config.yaml
d_model: 512
head_dim: 64
d_mlp: 2048
rope_fraction: 0.5
init_std_down: 0.00701
warmup_steps: 502
decay_shape: "linear"
steps: 7200
MLP neurons of a small language model. Each row is named by its layer, matrix (up: input weights) and neuron, and shows model dimensions 368-463. Each number is 128 + 32 x the weight over its row's rms, rounded and kept within 0 to 255. Numbers have three digits each.
After each neuron's rows, "fires on" lists the tokens most often at its 100 highest values on Wikipedia text that the model never trained on. A number after a token or word is its count.

L7.up1554:141134074073106141141123080127105084157185166111133143145130134129151164113182086113154137066119134117120108079191154162086093110132105054140141119152151143137106112167179097117102148129140151168123135182134133124104145105178130067117092187121145104141150191099075171092106102125109107085
fires on: " of" 25, "-" 18, "on" 8, "z" 6, "os" 5, "n" 4

L2.up1751:204158106151097141125122126065169124160151145129071094120119192119127167151167079161144207161076112159130155173106113152181125111137124167117130102123181212174081197094098163088116118141135081178157152166107076136130145095104138109200127165119137166100138142137149130129141081173139146123
fires on: " " 38, " and" 11, " major" 9, "202" 6, " returned" 4

L2.up1473:148123132168132142171135082140171131094098154132161149142142128070146119181143127172151094125141125145122153175180123129151089148169126186168177082116167096146124181072092177162117118187112151106222154145087103173154183136125107138140166124157162115109143176112097071133118112130129140168
fires on: " are" 13, " two" 12, " four" 9, " into" 7, " three" 6, " squad" 5

L7.up1701:091131158174082146208149139135150077168177095141093190161096140104130124149141173132156157128171206070175107094144128144090200141095029109099155142129130129151178159163075157142160145141123124121102169105135125114144145127136115114176072141163115138104119157125060093110167137176160157192
fires on: " to" 30, ")" 13, " |\n" 12, "|---|---|---|---|\n" 6, "|---|---|---|\n" 4

L2.up1359:091168174072070114175134126140114081095114144147158112174105170103101133130156172108151108113141141145112126184140107160107101215129112096132154136178149110121086140115146129143177142127170127089074147140172066138114112139120078090173133143208125137142123155176106126153102101112096082162
fires on: ":" 20, " Jean" 15, " Mary" 11, "ine" 6, "y" 6

L7.up1316:153149116152120069112111128154100100157158157129166144148141095219111150136192157176096077174067146132104075132142117115142098155138166120053134099134104168152060122120120055121084163175130137089154098164126198093146155122104195065163147071092149107152119128115157167140102130124137176126
fires on: "," 88

L2.up174:097132119103182094089143147144113090160155145158154072112116118128128154095138138214131093082218170074114187139091099121115116175150121118099134167137159149138145140121122157138161146221178120105144142109100143075141135181131162092211093115089106080138138116164131139135147109196086106153
fires on: "ly" 28, "'" 11, "les" 7, "res" 6, "ers" 5, "acy" 4

L2.up1633:145091146140107124164176135174171134096086128093115141073186134130152198036159149139163171124168080126133111157156087133152077097124155092119106162126167110112106179153131144098157141190134124102125186158077107109151144126130139075070142124153131107162139174164117087124071173133155173121
fires on: " /" 17, "ols" 9, "les" 8, "ems" 8, "ue" 6, "els" 4

L7.up799:107169118144131100123115162091131136159130122105176092115120071190147115180113138166162166122083087068079150092214120135136177100091150181114167145115115155125186191141175178099162154069137090208144097191124131135114105105131115110149087172134117101102092127135101117137103081096132101097
fires on: "n" 30, " of" 16, " J" 14, "–" 5, "-" 4

L2.up587:147129097164149122107116090126127133136112168141111100147147170140112157193116170123117120087128096133161096086120161158078111173102131116095137152126146145129149144098105173048134144180108097149125097122140160145155122133176106108172185136086110174144150171128179093108100160103114096107
fires on: "ich" 49, "ás" 4, "mp" 4

L2.up1874:128131128082096141182134095122087051175113195152139126143149105179143177112120100140094168116090127169164092135189102107138153184148106143107166123079109098132132136143142138120147107176144134137160171212076181166151116113150134105144129142122106128092115158183102154153133168130077100100
fires on: " about" 32, " dis" 10, "over" 9, " approximately" 7, " late" 6, " weather" 5

L2.up1828:135126109173107148168173135087132165105090156138093137152117119038119130090167148125167140138082140098097205187154092162206092091151146174086152137161162116092142102077128218122166130170156171134057127146158060116094092138149119107177099127167130150157106114168121126082138131127122143138
fires on: " ;" 30, "ić" 14, "):" 12, "ti" 5, " California" 5, "CE" 4

L2.up1663:181066174148095127196119149145104140165140057054135197164127160138088099098086129195187131082143088099139140091120112124144081139180087139095106148123159199131163136163122123132131077122131111119182167129139136154136214125094163117106131178103070118138092132107125062144142158113084132142
fires on: " of" 27, " –" 12, "2" 11, "agen" 8, " for" 7, "202" 6

L2.up1491:153118087109160088149152120082116114132134148110139126149150085094149153161149136139150100104140103129128149161109136167209119145153179126112094067108197161140145179120147126153065051128130041151168168136142142180154167150105117138167078155115121156050085107124175131187115139166127155049
fires on: "-" 51, " play" 6, " end" 4

L2.up1242:171144133074171096165142135166094131081133162111126092100152101171150158104148158141119091095143114133078123149105103095143120119192132120118144088097103121109126104075130128131180097189154126141131113149130123064136197153150174146177113156139117139122149078179159149107164205195109161116
fires on: "ium" 29, "ors" 10, "ories" 5, "ian" 5, "ion" 5

L7.up1576:080138139163116115176152100122099181055124109092101143171125118098107173166144154100135160107143166059097139115188119091116168168112078115161095177098074088174122101118144151168178124153139161129165093148156129193070159087125140137139075121123097135089130190125121109190144147133149091137
fires on: " |" 55, " the" 12

L2.up1755:111123098134076130120165129092161078118066136134153144147111055122211097105115172143148155126158131101104158066140117085089133117119174181167180137166145104102114135159122122123170048094124158147155162120121102160082164180160099131110111137124127153142106137147156131190120113096190188109
fires on: "3" 32, "2" 14, " details" 6, "ns" 4, "ort" 4, "ways" 4

L2.up340:234107127073099152101150122085146096131138119152086118107107100150128172133210134138092172136107110110127096151092112118146111144182103158165138114130167104118088153150178124031090119155099148178080091147111160121188146127207169073190126131097093153117114141094087168082141080126145156110
fires on: " in" 13, " of" 12, "9" 9, "les" 9, "ics" 8

L2.up1053:110141136165100148108155107059153155157100144132149125156150125057138129085156116133119079117147088195138120124154122111133118093173149184188173162197145111143118052112142139157160051171163159143100147128113175089166150156174153125137100163138131126108139111105141150132094093187173151112
fires on: " that" 29, " also" 27, " because" 7, " it" 7, " but" 6

L7.up545:129167121127165123135168095154112106113198137140150148184084157175148182141154159156135137117078115146163141163159106093152163140153092127153149113098112137123185203094166120127100146102164134082165060124153170146109119109139173086130107100157114101093120070040069129112151101143112122208
fires on: ";" 50, " in" 13

L7.up288:139098071107124095095154129151158132065160156090172149126108097164148100125106136118160125064166136139106155126126134114193161156185133158141159179166081127152121127163113140193145152214083106101130143136114116170116100125108089113119103144165164122149155131153067136177142136105155162118
fires on: ":" 32, "ir" 7, "h" 5, "ial" 5, "ill" 4

L2.up1029:140127118158158114121121081180126170126115099130137095096158083131125107117123111114140143149161107124124087195122103092117106099165113180125145183128121080116162161053195116145199120158148126128155108105121091111169090159087153178138161166134180129135093116119171113097150065206075116114
fires on: "hip" 21, " little" 8, " initial" 8, "day" 7, " subject" 6, "uch" 5

L7.up1453:155166155149100118096134097115127157125072130106108102117089126115157134119166109098061087095115127053081141118153119092109125130131203175091198081142100127125216111103106130123171122115127106106165081148067102092170080096165122117118108133126114107151126102146112079106128123104126109174
fires on: " |" 20, "sky" 10, "ov" 10, "born" 7, "iana" 5

L2.up345:120081073109112150189126113187092173099116150160150144093125182176099150175157098106121102138088156171174085102146119194110081151131063164152142135109104131125171136078150150144152118175145174099092118158078156155154082105164087146089135137178126143135169122149111137161130141123196132095
fires on: "s" 28, " none" 9, "ia" 6, "et" 6, " Loss" 6, ":" 4

L2.up1469:133060137155097107192162159173095101158152108169085078164098131125158138064089117123112174093111068092182147107080083165087155168116119102113130100153190099142121183093090084110112114191155100094151133140191120144097133148135161102187107128095103136113092093138164150146134135170168147166
fires on: "9" 37, "8" 15, "7" 6, " " 6, "-" 4

L7.up1412:064136160160141110137140180131129120138144164169123078090150129128141124160127159101147088139174162168196153176112120137121162117130123116071183118131148160159137123153127112126115127155126099194110135195109167163121211144177104119092116118097087138104120126126133076197188095149101105072
fires on: " (" 20, " Good" 17, " of" 10, "ong" 8

L7.up1227:090108168119130140099118120152166075118135116166104089118134169151177136144094083189169138114160141084127096108136114053179155143168117131118141119131129192066159147138090130118101129159143125142118101127131213200114112075098132122103169140090106166099179147104080144127144109144134117157
fires on: " " 26, "und" 9, " father" 7, "ie" 5, "i" 5, "ing" 4

L7.up621:075113228151117097123140118070066113139152155084054144165107184146130172089103115113164112091190102133128193117151127106105152164098085118151082113110090104166139154132154082149180147116059134155119162142136141101195159124136122065177168131100155127094100170161128124196131183175157124132
fires on: "," 92

L7.up250:118070140129160106120125147150125090112102107130167174144159092119154165136123121165129139082136167150136161116115130084118149065187095183100159130108145165154126113099153115181144074143164194151162119133184089171141171130159092090108095159142093100107148108144095115115067141172170096104
fires on: " " 81, "and" 4

L2.up572:163139121099123148083153120074082097162163149068119156165162145088110169147149089089191108140116148171095187168107109141181076064180074166094105134144139169102071158131172125153126086133112109141121170141090069220151116107168131104150101130111120182166142153171164156138094112197136154114
fires on: " the" 20, " with" 9, " weather" 6, " The" 6, " metal" 5, " a" 5

L2.up376:168112148160129178139166153089119108143139194141097144069118182147107163166154091214161159138174102103165116139163123146136148086153148088086139085124132095120182153156121142075108096160092134099157122203119123157113119126213142130115109172140173172085129093134138110091155115126091103117
fires on: " " 49, " |" 7, "F" 6

L7.up1732:162168159142116146127129135139092116139143107105120162129150138163090169153179137112139136127114131122108101106133154132114157158147087081096125125117084175138128090111127110189115181170140103084123106159133115111182105136158115156075129141177097145160120184099146059135110092111139147084
fires on: "," 66, " (" 14, "–" 5, "—" 4

L2.up1256:160146125151056158194115116132138081111087153126144086140142136129062120115122127160120110109118170097146169175169072161158085144154140140111098090172077170129158106101180171130127105081116083059139133131112154172152147155103137101170124156115096207103106140104136093126130182153085119106
fires on: "201" 14, " is" 13, "-" 10, "7" 9, " underst" 5, "8" 5

L2.up1704:107081169093125093099161130127142042142178162179119166165127149126114157153167115107115170080128097074153121135148115083167097131115110142071167105166085110140105113109078155167142137128118135126150179154083166153129173135125115125113147162148106076067053145150127130133116190130175148043
fires on: " it" 16, " Home" 10, " watch" 10, "ount" 8, "ection" 8, "ents" 6

L2.up115:105121085104145117123156136112161145185157162136162129154173123144099116157149157129141133115145162146089108062145151143129104127118164160154163098119140100160101096096113118137111148141165137125152067180089121081167113095163131157146066131102131170106162083141123112164168185131096171099
fires on: " September" 17, "bes" 15, " POL" 9, " List" 6, " officers" 6

L2.up460:123128058158146125153169139095117153125175200149059081085121155147166113143154133110074131074104116113132113116146103079159140155131140131090162105087085074166107181126059181063118151145116158151077129123092164123163169145119088121178149105136112169071088119100087082180093172115123143148
fires on: "b" 16, "p" 11, "ass" 8, "×" 7, "pl" 6, "100" 6

L7.up1321:136147231137116088120152062188167107203135109184159079144069141147111092149156143133109083144121071090065132158126116167046127197119130163119127153111157159104143100068148089102109129080180160095101153128162106131177117085191116123080129115098117164162126125143164091129139133143159099162
fires on: "0" 17, "ó" 12, "ab" 8, "ü" 7, "3" 6

L7.up1684:110122110145132125127095083126107140084104149177122191173108123100114117094126094120119096090128128125125097111138128122136101207152099103109127084154159069177126083098091111159118127116166123167111153117102152098143144098133105148144133129167137149169137105153129084135126155152140125147
fires on: "4" 21, "1" 10, "c" 8, "el" 7, "5" 7, "w" 6

L2.up984:124152086111115139140128179107078160105140143147055128151119176112114139086073110100120113129079126069108123185086164124118139157118077113105142141169085129119152100076182160127157119184141142079072166172109162133114130121160084171129125150140104183131152101144158096179099102128141134064
fires on: " every" 20, "°N" 16, " performed" 6, "imming" 5, "ya" 4

L7.up654:104148165117095111076138219187147111142120137134110116063130170112111164149167129108126117104112104127054147102173126087067092174161066106129116159122146118114109116125074111185052211131089123135134158138094172150139144133146128102086165127155166099099138169178091044133094133082196103155
fires on: " of" 26, ":" 21, " " 12, " |" 8, " approximately" 6, " only" 5

L2.up1536:153119127147148132107112127079161165179132150138092161109161159121151160125111148117150143078186137085175151120062122092137105119144152143122164163175143068118116112017146140177089141164124096178130116113144170119115109144120120156135139194078130141046096131104072122126102093159137122100
fires on: " when" 21, "ab" 8, "ly" 7, "aj" 6, "est" 6, "ip" 6

L2.up1187:154168108090116111124156135164089093126128082117182111085121145162149118147179186126134144132103090107192105080183133109137123118051089181057199116148137150059118129181104146165154118139187145130157077176112156148146131130090141122154129161135140106141205134120119075106118128173148121098
fires on: " |" 22, "ases" 15, "5" 8, "iction" 7, " Official" 5

L2.up1660:164106128133118147157169130101101108159129072087103103101141152099132195129197153137134133087120107172149188143123133139212142114174083179135182127150192204123071181157222137101091143100126136122139104163121155142063158170096109121170108094109109138126136077156074112151088187169112110155
fires on: " species" 13, " name" 12, " record" 11, " Team" 6, " stars" 5, "\n\n" 5

L7.up1395:135105102115079207116112124074128082098087180112078228155095149125065114179119104110155146106161174096103157125164135162139147185162105111126169095171137172178101089127114193155100105165160077180168099155115104140179116119134162136122132095114127148120118163093088133165118191186130127112
fires on: " an" 64

L7.up779:184154160061126160124111106169121148129163079056147150124093124084090145106078079118198114139127148090160106167186087149093126107140090166108139117154093151172145106082111114135084094155165120102132104183130151164149115153077130064152132141108117125138111094102073110109120112103134174161
fires on: "at" 26, "2" 13, "y" 13, "ind" 8, " of" 8

L2.up210:130104107117132116178153081165113151103133148156104167179129119215115152153133099133193114155082106170108162130122108182189135075147129151124169128092139161108157161130104106093134090166122099180141179149138152209160148165124157152080111105075138172087116127092122155099164126143154179168
fires on: "-" 17, " coach" 11, " York" 10, " -" 7, " Angeles" 5, " Journal" 5

L2.up660:096107143144125118185125115104102113167123165110182107107169134176117134113126121146135124108167131146154152092174146136114144170158122104109100133120066112177152101122169102087082115107117098136084168130049173095100104133177182113147114180192152108124170126137136180144124135166062150118
fires on: " of" 34, "4" 10, "5" 7, " won" 4, "9" 4

L7.up1906:076085096101159097154138124179052094181136157096137144100152171150140171155109133124094125115091171149095180101172086098072118151105125171107091166125093123155081110116130113128153206105102134112130071112111144138140145173250109103171153134126094064125113181156111097125117088129134102161
fires on: " with" 68, " With" 7, " of" 4

L2.up1556:106106128093155126123208120143116159129130154170099115116061143126119161110140106100084150144165130081125133166131109180102160092128080090132140140202105107142117160130116101156120146140142084197052158142162105157205169102168162086144134164138154112109102125160077139105087080104135040102
fires on: "[" 16, " Bro" 9, "30" 8, " Matthew" 7, "-L" 7, " championship" 6

L7.up343:121127111127150146118180112097082104090137190096182144192051149093081113148178098126174113152128198093115143141183126111089160063157077138054154117173096169138132139072117163086127125175151104118122121141122097126140162098139059159132123136068133163120143143163097119120143094111109095115
fires on: " |" 37, " H" 12, " Tr" 6, "yl" 4, " b" 4

L7.up2008:096108066144134092127157122093173156146147109112160090141077106116114104147102094146065149122113103139108128082112112100091185197135141105141166132164071186175098086111143067168162120128118115101090167141092106169122149122191138127137171079111112123107138170092064124179065114137130122076
fires on: "S" 28, " " 12, "–" 9, "C" 8, " L" 6, "L" 5

L2.up1304:099131151111165128113114041158063154130131126102117154109131155149159103180120082151092089133125095085155165139143076171092121175159129206187161159095141106131143118131161094130143047120138125080161123167146119127152191160148068176122140157130134106080145040133145105127085111168124163081
fires on: "3" 60, "ino" 5

L7.up617:097120122155109144094130112168079176132127183194094100159115124130108148160121063145111110114148181133112122119086133120185119133131078189152152115119078052143160111106112093217167086123138188111102164193114104076137106181177128161150107146122169158152165176117132112172092120139106108095
fires on: "od" 28, "6" 10, "eg" 4, "7" 4, "ir" 4

L2.up15:151147173147090107115140062163140103110137090135112098132102137188140100150156049164187137098081141114086183137126113162128159128098138173131154090134156144206143120172154165154120128203176117090097171134079105135128241126141098050149132134101129120151085192098142149101157128092151075118
fires on: " as" 26, " |" 18, ");" 12, " was" 7

L2.up478:172163131133114126133124120069131126160148155092121118150088158166147224147131144144091109088119130114113093175167066127144178066164105146081163167149086153123104145065140143133136084148158108136141107124086140145151168151081155063169090171149159098143141191091171108125078154152128063161
fires on: "'" 18, "/s" 10, " It" 10, "(" 6, " reach" 5, "|" 5

L7.up579:157137150182154082103180165132112104154163109116156180140128120165142191096160153114102143165147144087112130092075077108125173083108105173102128138175144138122150153128128162183083194160134127182164133148077081139176150115147102119158188166123129122174117111165096181141140152136133142159
fires on: "." 18, "ar" 15, "ra" 14, " " 6, "m" 4

L2.up409:129146080166148059141163129111126091154122101143086200168133149125137190143150159192149120122079145188157141132180105112170153141087078131089144131104131128128056081138134154097180167170096167136101133107145178119186203132076153099141093152133134146156092146151154093133146146153178102110
fires on: " It" 32, " system" 14, "ification" 6, " spons" 5